config.toml
num_hidden_layers = 15
hidden_size = 224
num_attention_heads = 4
num_key_value_heads = 1
head_dim = 64
intermediate_size = 896
vocab_size = 7675
hidden_act = "gelu"
norm = "layernorm"
norm_place = "pre"
norm_eps = 1e-06
positions = "learned"
qk_norm = false
attn_scale = 0.125
bias = "none"
tie_word_embeddings = true
parallel_block = false
init = "normal"
init_std_qkv = 0.0334
init_std_o = 0.0334
init_std_up = 0.0334
init_std_down = 0.0334
optimizer = "cautious_adamw"
learning_rate = 0.00152
beta1 = 0.9
beta2 = 0.99
weight_decay = 0.14
lr_head = 0.00874
max_grad_norm = 1.0
warmup_steps = 204
schedule = "wsd"
decay_fraction = 0.669
decay_shape = "linear"
final_lr_fraction = 0.1
batch_tokens = 65536
max_seq_len = 256
doc_mask = true
train_tokens = 439700000
max_steps = 6710
dataset = "wikipedia_en"
MLP neurons of a small language model. Each row is named by its layer, matrix (up: input weights) and neuron, and shows model dimensions 32-159. Each number is 500 + 40 x the weight over its row's rms, rounded and kept within 0 to 999. Numbers have three digits each.
A block is one neuron, or neurons of one layer that tend to fire together. After each block is what it responds to, as a language model described it from the Wikipedia text at the highest values.

L7.up75:546483512499541494515437522436459479480444499412509531551470461514503617388489453529503478532541519590562492494488567515503497474509472497510455495480427449480575449527516488461520523465510456488505480521528566502492441506463575473514487462521485541477509539517501503471509496500518502428480490475503388471501480454513582421521538520558461451541462441514450453510478498515429489458517
L7.up84:446521452448493493547557468486575493505546526545459460470426451519454508519497482593434436488523525526455451507466526458542540490566487494529466514513487445528508521569434535459511471597479506554503487470506499553438513507442514593554583471402491501508534431452501489497529437531468426521524432467518510497488475559529499455522500500478521532508470468536515526431429464494457504551481
L7.up218:468464506571463517497503539516505486539452486457586560489481453466558455533506430550430478477435484521570554479519509502573517427554487526538514549504511442484564460461559550507532429501493479518519459514500516491476488454407581562561540482491541525514496509569498487548493551472505482522437443524542506493534516579439563489498468436509517498538551486525454441444468513500534454488507
L7.up271:496501511554504524521456441548479541481543519408492481470479580499524486462510506539522498481460505613516495508494536483590496499485416555459468481454458519532504393521477530540502470565473495545482481450489491499455471609467492509572490470468397485477537486531488511444590518423501556422507524532479440446512538490481593508530523448523506485563488452491492522480505542509489523527541
L7.up273:447470534532472487459490465524493537483547491576429558504526488475493493482429494471425521516456526511569504517564536453493516521482487527547495510512502474493494524469501557492582436489495447511504491470525494492459512538511468501535493527505446479483565538497566473489552409446437506576571395440499523400481480445557467540533484541462556487536495537526521466564515448439462472511461
L7.up300:542571513536451538508461507446490497459525484482485457512510498507540447499548467527555486491432544612504489483543476550496537486470541542479464525502447513538496429470507537486545485487507475514503513495557515493472510485496519472522510403474566493445556502535557510520560508486551537447506439509500418544560520490533527475445555513460507485554565455498520452511446471522481467545524
L7.up316:561467521507441474487465489523528523526484499530547547464502458539523524457509503465458460532515471559533455488505542540470551488484462530435502501511479482580582489522475536414486404525526463482540485532489530532552520477528567482523509483487556540478501456489530498497518513434488548473448447389525520548468541494503535363469563465478536462543587496462495472480489524558441491413517
L7.up397:457497518528515448476492520464446499544534499517507468543553426523531477409553469527534524532520533587538524476487485496529572406501555584488553482588431538469566494498502485497507496577522453487459536467486445510538510430526521520507489526523584502521557463506565516478541485431537497526529437495475510518529552501577559495482458521470514550532465496424496536511508455462527418531517
L7.up426:444488516514530470516460464539491447560473495537468487454593524549554543491527539494474455490479517593494489492536457451493477530553472490494534502509505512496550401496470480526541524535535461495481537481466446457562507485534446488442557354504475446524571370485489481522511453473469508505446459492478489491497506551564545439508531476522542504529473514504501492504527535558488502518431
L7.up451:513493463469500426520558520509501460471498513528478561545508483508488546464425537534510497485444483592504517511501442515482459473426499507565481431529477501476519468451504505455497473499513478524526554469506550526432490501540483492509480509529460442480549502453523525515623427487449483526470488488546534465441483508485512424489468501475533578538489474469463536607468418558551539450460
L7.up510:461570512468497529570567588501597516545554537492445446503502512546530536424532533503459525533544470494537489524489497528529500520494558568476479465495406480487504519465568467478458509511518442504510494488531444513435503600534528495468496422524527491451537428484548454490518478488581484493435445488603467501428558526503432521526482546548474478563511448551442519541535491471445494492492
L7.up585:502509502518512461439473501558508554557541492470493488490562525507502469499495556464481456508575548527480479494508474460561532512553505522560465503481510537515533451544504545589540487449472522489437479442523521543465509454486479503516462574553478519470520472485603490479526517420503554502491535454553473423531504515467555551516536486518494430506412419492494492493432465578525524491505
L7.up588:510505428490512521530485412577531491516529472463554439482511464481532429415497512487519558464456509531532499511542519453588620468527533548510505576600401545478484494446537512483506521537490490512487475430561530479465512508480555529521472503514480452482554443491466484565460474436525533545520473564488444471453489513500507484534493522449524459542444471484482491451410509424513488442472
L7.up735:479525545513484524520522514469520487551482551541491543481538538433511517515488467480536510519460535541480477511565529481473478487576488572494472485459508448547517509543599446461574495489541469525481478416531510500544508477479494517523488529545507404478555436509470496563591515478444476461459467587518378523478530480452543478518516517559504528503528471495495519581500447481515484473456
L7.up773:519478437469545534501433477395540457487516477485498508511537436433501497491495488484455486499472508537549557503499470516543481505492516575458443531503460501482553428434572510455612540512560496553494508515555604560511516461528485497512516485505493495410492429477498516583509580511495485409397457453440467429487475436502506460481480457498513535533487440542471510444493524433554473517501
L7.up843:559499460513512491504424502509543483478589476551494500526581493531522439465495473511483425536539524580495549520479495522511599419589525471554466533459491538503557426531493551462452559554511520496462478479544510559489489500401551525451527528509524513536548484465585508448500564467567454489478504504470436535511526475582545476493483486490534459510437488537502517420447507509490538510430
Section heading closers

L11.up74:472457538503416406521472517450467486446540537502513511473498551532480475547463529491496438496555469486526531551564532485503553510512388515522423470450480514515485480509489488531458503526470490491592522438487565516535468524457502472521547476479448418485426531484476516520524497504507530471410483482517494392468454519531523522537482420500569420484501500462531491480574513508570498514449
L11.up274:528527473510515558543492499517505520474468533441528500503494503530564442390448535481466522369559496471525517481544555485492440472533492543533532422476449575492532456513487508482418445574423502562554438553506521467481544503525500444483514475438480505475468474459484509576579522512513447509479512516441509483488490454522527506473463584452470448523458462478503484460527521512538498507487
L11.up304:514534488422553491500538517501489520526488490465531548543499471443498534460467484561481487454552513561478494488482549500528429523484507551537475470458427546502452450464601496540412555599532493427497526492569523489577513525444472490461460550444538437511474566489467507593597439440517473535470479533494501426511559479485522470447545475536496558497445488495497464508543539486529488493529
L11.up469:529498545440466461559509460470496521529606537511514541493472532490547546462490499407497578484516443523495456544550531545557505566570480589557453483470573529477536446518475505429543473531497456468542481524476587503507505447464497490547459422499526498532532517555472521517563517427437449413413430498541446522484544464487487496533522532443504486549524478504481487459548541505491519509593
Post-verb objects, table cells

L11.up420:495456543489443485444518503474518477529454496547513493507456467488478428518448528500527533480476432565570489552531451483496495492490514499470463470469462519512510447508484533536499521485527459547490498422576547510526495464447550491471535456552575540536603478490445469573573499456505487579394476562562486538501511523542560452476500541519492423525541490464439505509501478488460515438537
L11.up451:533553521507479502532523491523532407507548530566466480507516496477467430489512451438444464491449497488546550556531488420462544583480495526542447532495454523495481468468588519490464416456559493529452481468551469529447515499402527558450442448562484473506581539507566463494532404454492528513452552508515458570449460554576576473471499538431476493515524481513524485447450440519502543476583
L11.up554:484566513544508545515460493496470462499540514537520459509563414492514544456504552561464555522500515539518479461482424413587580501533564486553501496496434501498519373500540503533522475556547452462492485450526545485500530483457520520473501431427499481553529506416517488505536427421537480496483438506500477446511418534578585448497454508519446527539529493507511509470546520529474484462516
L11.up852:470548468537502502493476524516443486467462514530476587549535474469482445550422495495474447522511479531572415525477492467483585522530471518485438485577475521514550490452592503502511509511507487500523537419575498518513499475479484458457505475552457517402544555435462526533492445466432524492448518538413446532479569478505551506505483509470509461522540457565446538505533489531415549489459
Heading-closing markup

L9.up525:436505543443494521485485472487520465478509475600509580546524492564535536453453466490489498508548419621574510540500531490489536506504553474513534514529477472531511467492526503492483526544487452513453489440540551514484475474477470511510530532469446423550542568478499524511614481430460500469523494466480461473474499516504561459508481481568508458535384399484492533586446520568464516465435
Section heading close

L7.up11:489523453513475504475517481400575470511484504458563536483539465461544542540535485559454534491485470582517478426503477483536591552519501624476480524521538476555533440549509578489518495496510469498529534502496465510477535502439471519524527460485445521534507457470536490532520487448423504513558468540531481480519512510506512448524510455420570477562497474492483417481499489511506467509479
L7.up12:518589458475521436489495457479443460515526477458484495484468454544488385485503445446486462448547531515478561542475536467510523405447510533515424482488469530444489440575539487511557494481578502477554565454476446490466536589557531540549492448529558487488520479527510469502511481468446497568526495530521567562470567544492486450488563469504567397526474501514468472539540510544519564560535
L7.up49:446545464506549472489490616445442493452450523548509507481473499517562468487467436482521468418532478513521582591529601515491465470501497492474468464518457448522447529527474527484502460490510439514557499544472523462514505506556461530559506467514551492438483479506524498502453502493465497460500473446520533546529505468460567505493528482491568501525533536524508526557421497492600539499493
L7.up65:561473529463512467412553533534480513511504505533563536493587444491580518508543462496496528537476470471453500481525461520477502480508575452449520515551460460559506548456548494490555507454554450468496476510514553519414543507542495473440496503527537429472499448377481488497502514488480476512416506531480499532484494419516565422556481438491499546535514506522463489541503477619566479532550
L7.up227:528481428444529473440479470485495502560479510495503511470545513513518473518458533466507522481463492574519510472509516464504494425508461516492488534505587417535458517556499490451459530498489509462502534498588561573509538496556526458465406517504507526509453443516578544603512554511450566482574439470480493432479493584502527523488495422505485434540488464532466404542489473530589447455502
L7.up250:498525414438524433482450447495589493491537521595453529490468460428466490473498514524429472477506487500496481428494502510502467485495517489537534469521541442471561509533550532517447529463493472497566508546528482488417553468545466524535568526624532521463465454532528500517471544469437500536534501499565520514508528476532482475544579404451464446561540500486485454477411430476488538476510
L7.up318:474565444527509478507491493422568470543537512474487530427554435467497509488439509467467473464462500516527534466547545442438522448494540418523562509503513478500409544428557499474482544550597512526528472495528471524484501498456465420542491475477543465547476577462518512524497484501488498464512534552527432522498481473562541457533572461530528481543501516513542467493488492532575530494499
L7.up340:507537495509526527437491576500454477541537474551513553519520451554532455448467458485533438491590585483484556495481522524539448440483493483521438500511513481530569452573541445508460454479531406424522459529502546589450534542517460534426499512499423481506532491472489509466445494486527481561472487463552485457531489481527532467543581423520510479520536440458507446546517466616543484519509
L7.up401:493479477427557368466529532501465457510488531471520459478512489448579519523459478398490447479501444500479465469477496539518467516448576514489512435529517515449538493533518497549533436498543488458528484540543546472503528479554436474483483451518446525482457465473488482570533536470436521486484546529491496558440439502531538453540573404506479394510470492591481462483538511489529536480498
L7.up480:434474460452507440469414445495536522476508539564526494524510504461467466495509525427530503522543380490479515454503524523530539464453533493526481417590469464505492480491510439528522531494487482467446506495531526479593454484511484472503540511572477474507510469522545524532492464496499467524528448405489509505440553518432558483567464415506542476525531471520495460521508529551439527452522
L7.up535:541449472508540512475452484446495501504522513545469518509513500461468533526537537471526402465507470487473496506517562537480542520493521510542428460524463506580520449459531550573478511548478513536496519523549478526560471578557449519514509491566541424510502417547510528445524512455526437525525519436507528514387468487423518476500497469428551486493528497531485472474484549516588573490470
L7.up568:481441459437505498446503561522480515505517479472457538510507502478526480468432488485503460449512460545544496497499471510476458531525541471524425479560464521533587486461554589542548562534526503458497549515515534559475536440506507463502578528513456519463444536463466480557516459502509540476518495534467531461516461480524546478517472497373488515534521514551461466482511434518585513557508
L7.up701:491519507506498495553554552494427434488501556510439502469438461488511449481478420427492447449503451487629522548503551452551485467441547513557483467499420495467498473600522478497468531540527520472470503504526521495512526533477471499554504526482506405532499540365530525499493512482565476515433480520507490561451509448579514482523477417523576478523552448468379507456526569529501477551527
L7.up733:440450494586563490422528569492510503467552508524427536495455493581548491491436479544516433459548535484497512477509536454550518491519487426568532506531569457503549427538543484512458404524552425512508533547514515546503483504541541543584511469431509476482539470476477491500556519463475514509529520515474458503507371475564475566504475495462496449483496421488427478512495489503544465517503
L7.up751:509474450490517454563484470406572550495430546487590546509499449505485473506433459443556473466429516537481539567620509426489481470495509516532511517541488481560549476425457492513576507498484561509552523524527484532479478457494476492514510509590470487426472483558418469562607498518534514595550465495515477511591503497512563524500508471452481478526528497488459502488509547507545500499474
L7.up886:507509485499543422409516537477510540464511530495509495478497502578503528473470457485551451493529498502469526497473547434476509488487500571539487440519505530517519497510483532484499463522480482424507502508472491507530478526484531471455534444436523528464467450454438476471555419506450502514474509530525602510490531500504523456544632446524526466504450456543512495495437572569528539468514
Determiner after verb or preposition

L9.up435:473478492436490494503454577461505479516559507512470449511476498573518542439472433468478489503419510503583483536507550542482484461458477556550489406461486457555547437549492437526468468468512529479561473460537445543441544460508533505491496450515478468478510447533545491525518560478479560506430520521482489496495532487552548485516555425534524466535502474450450451525519429557592510487500
Articles before formulaic nouns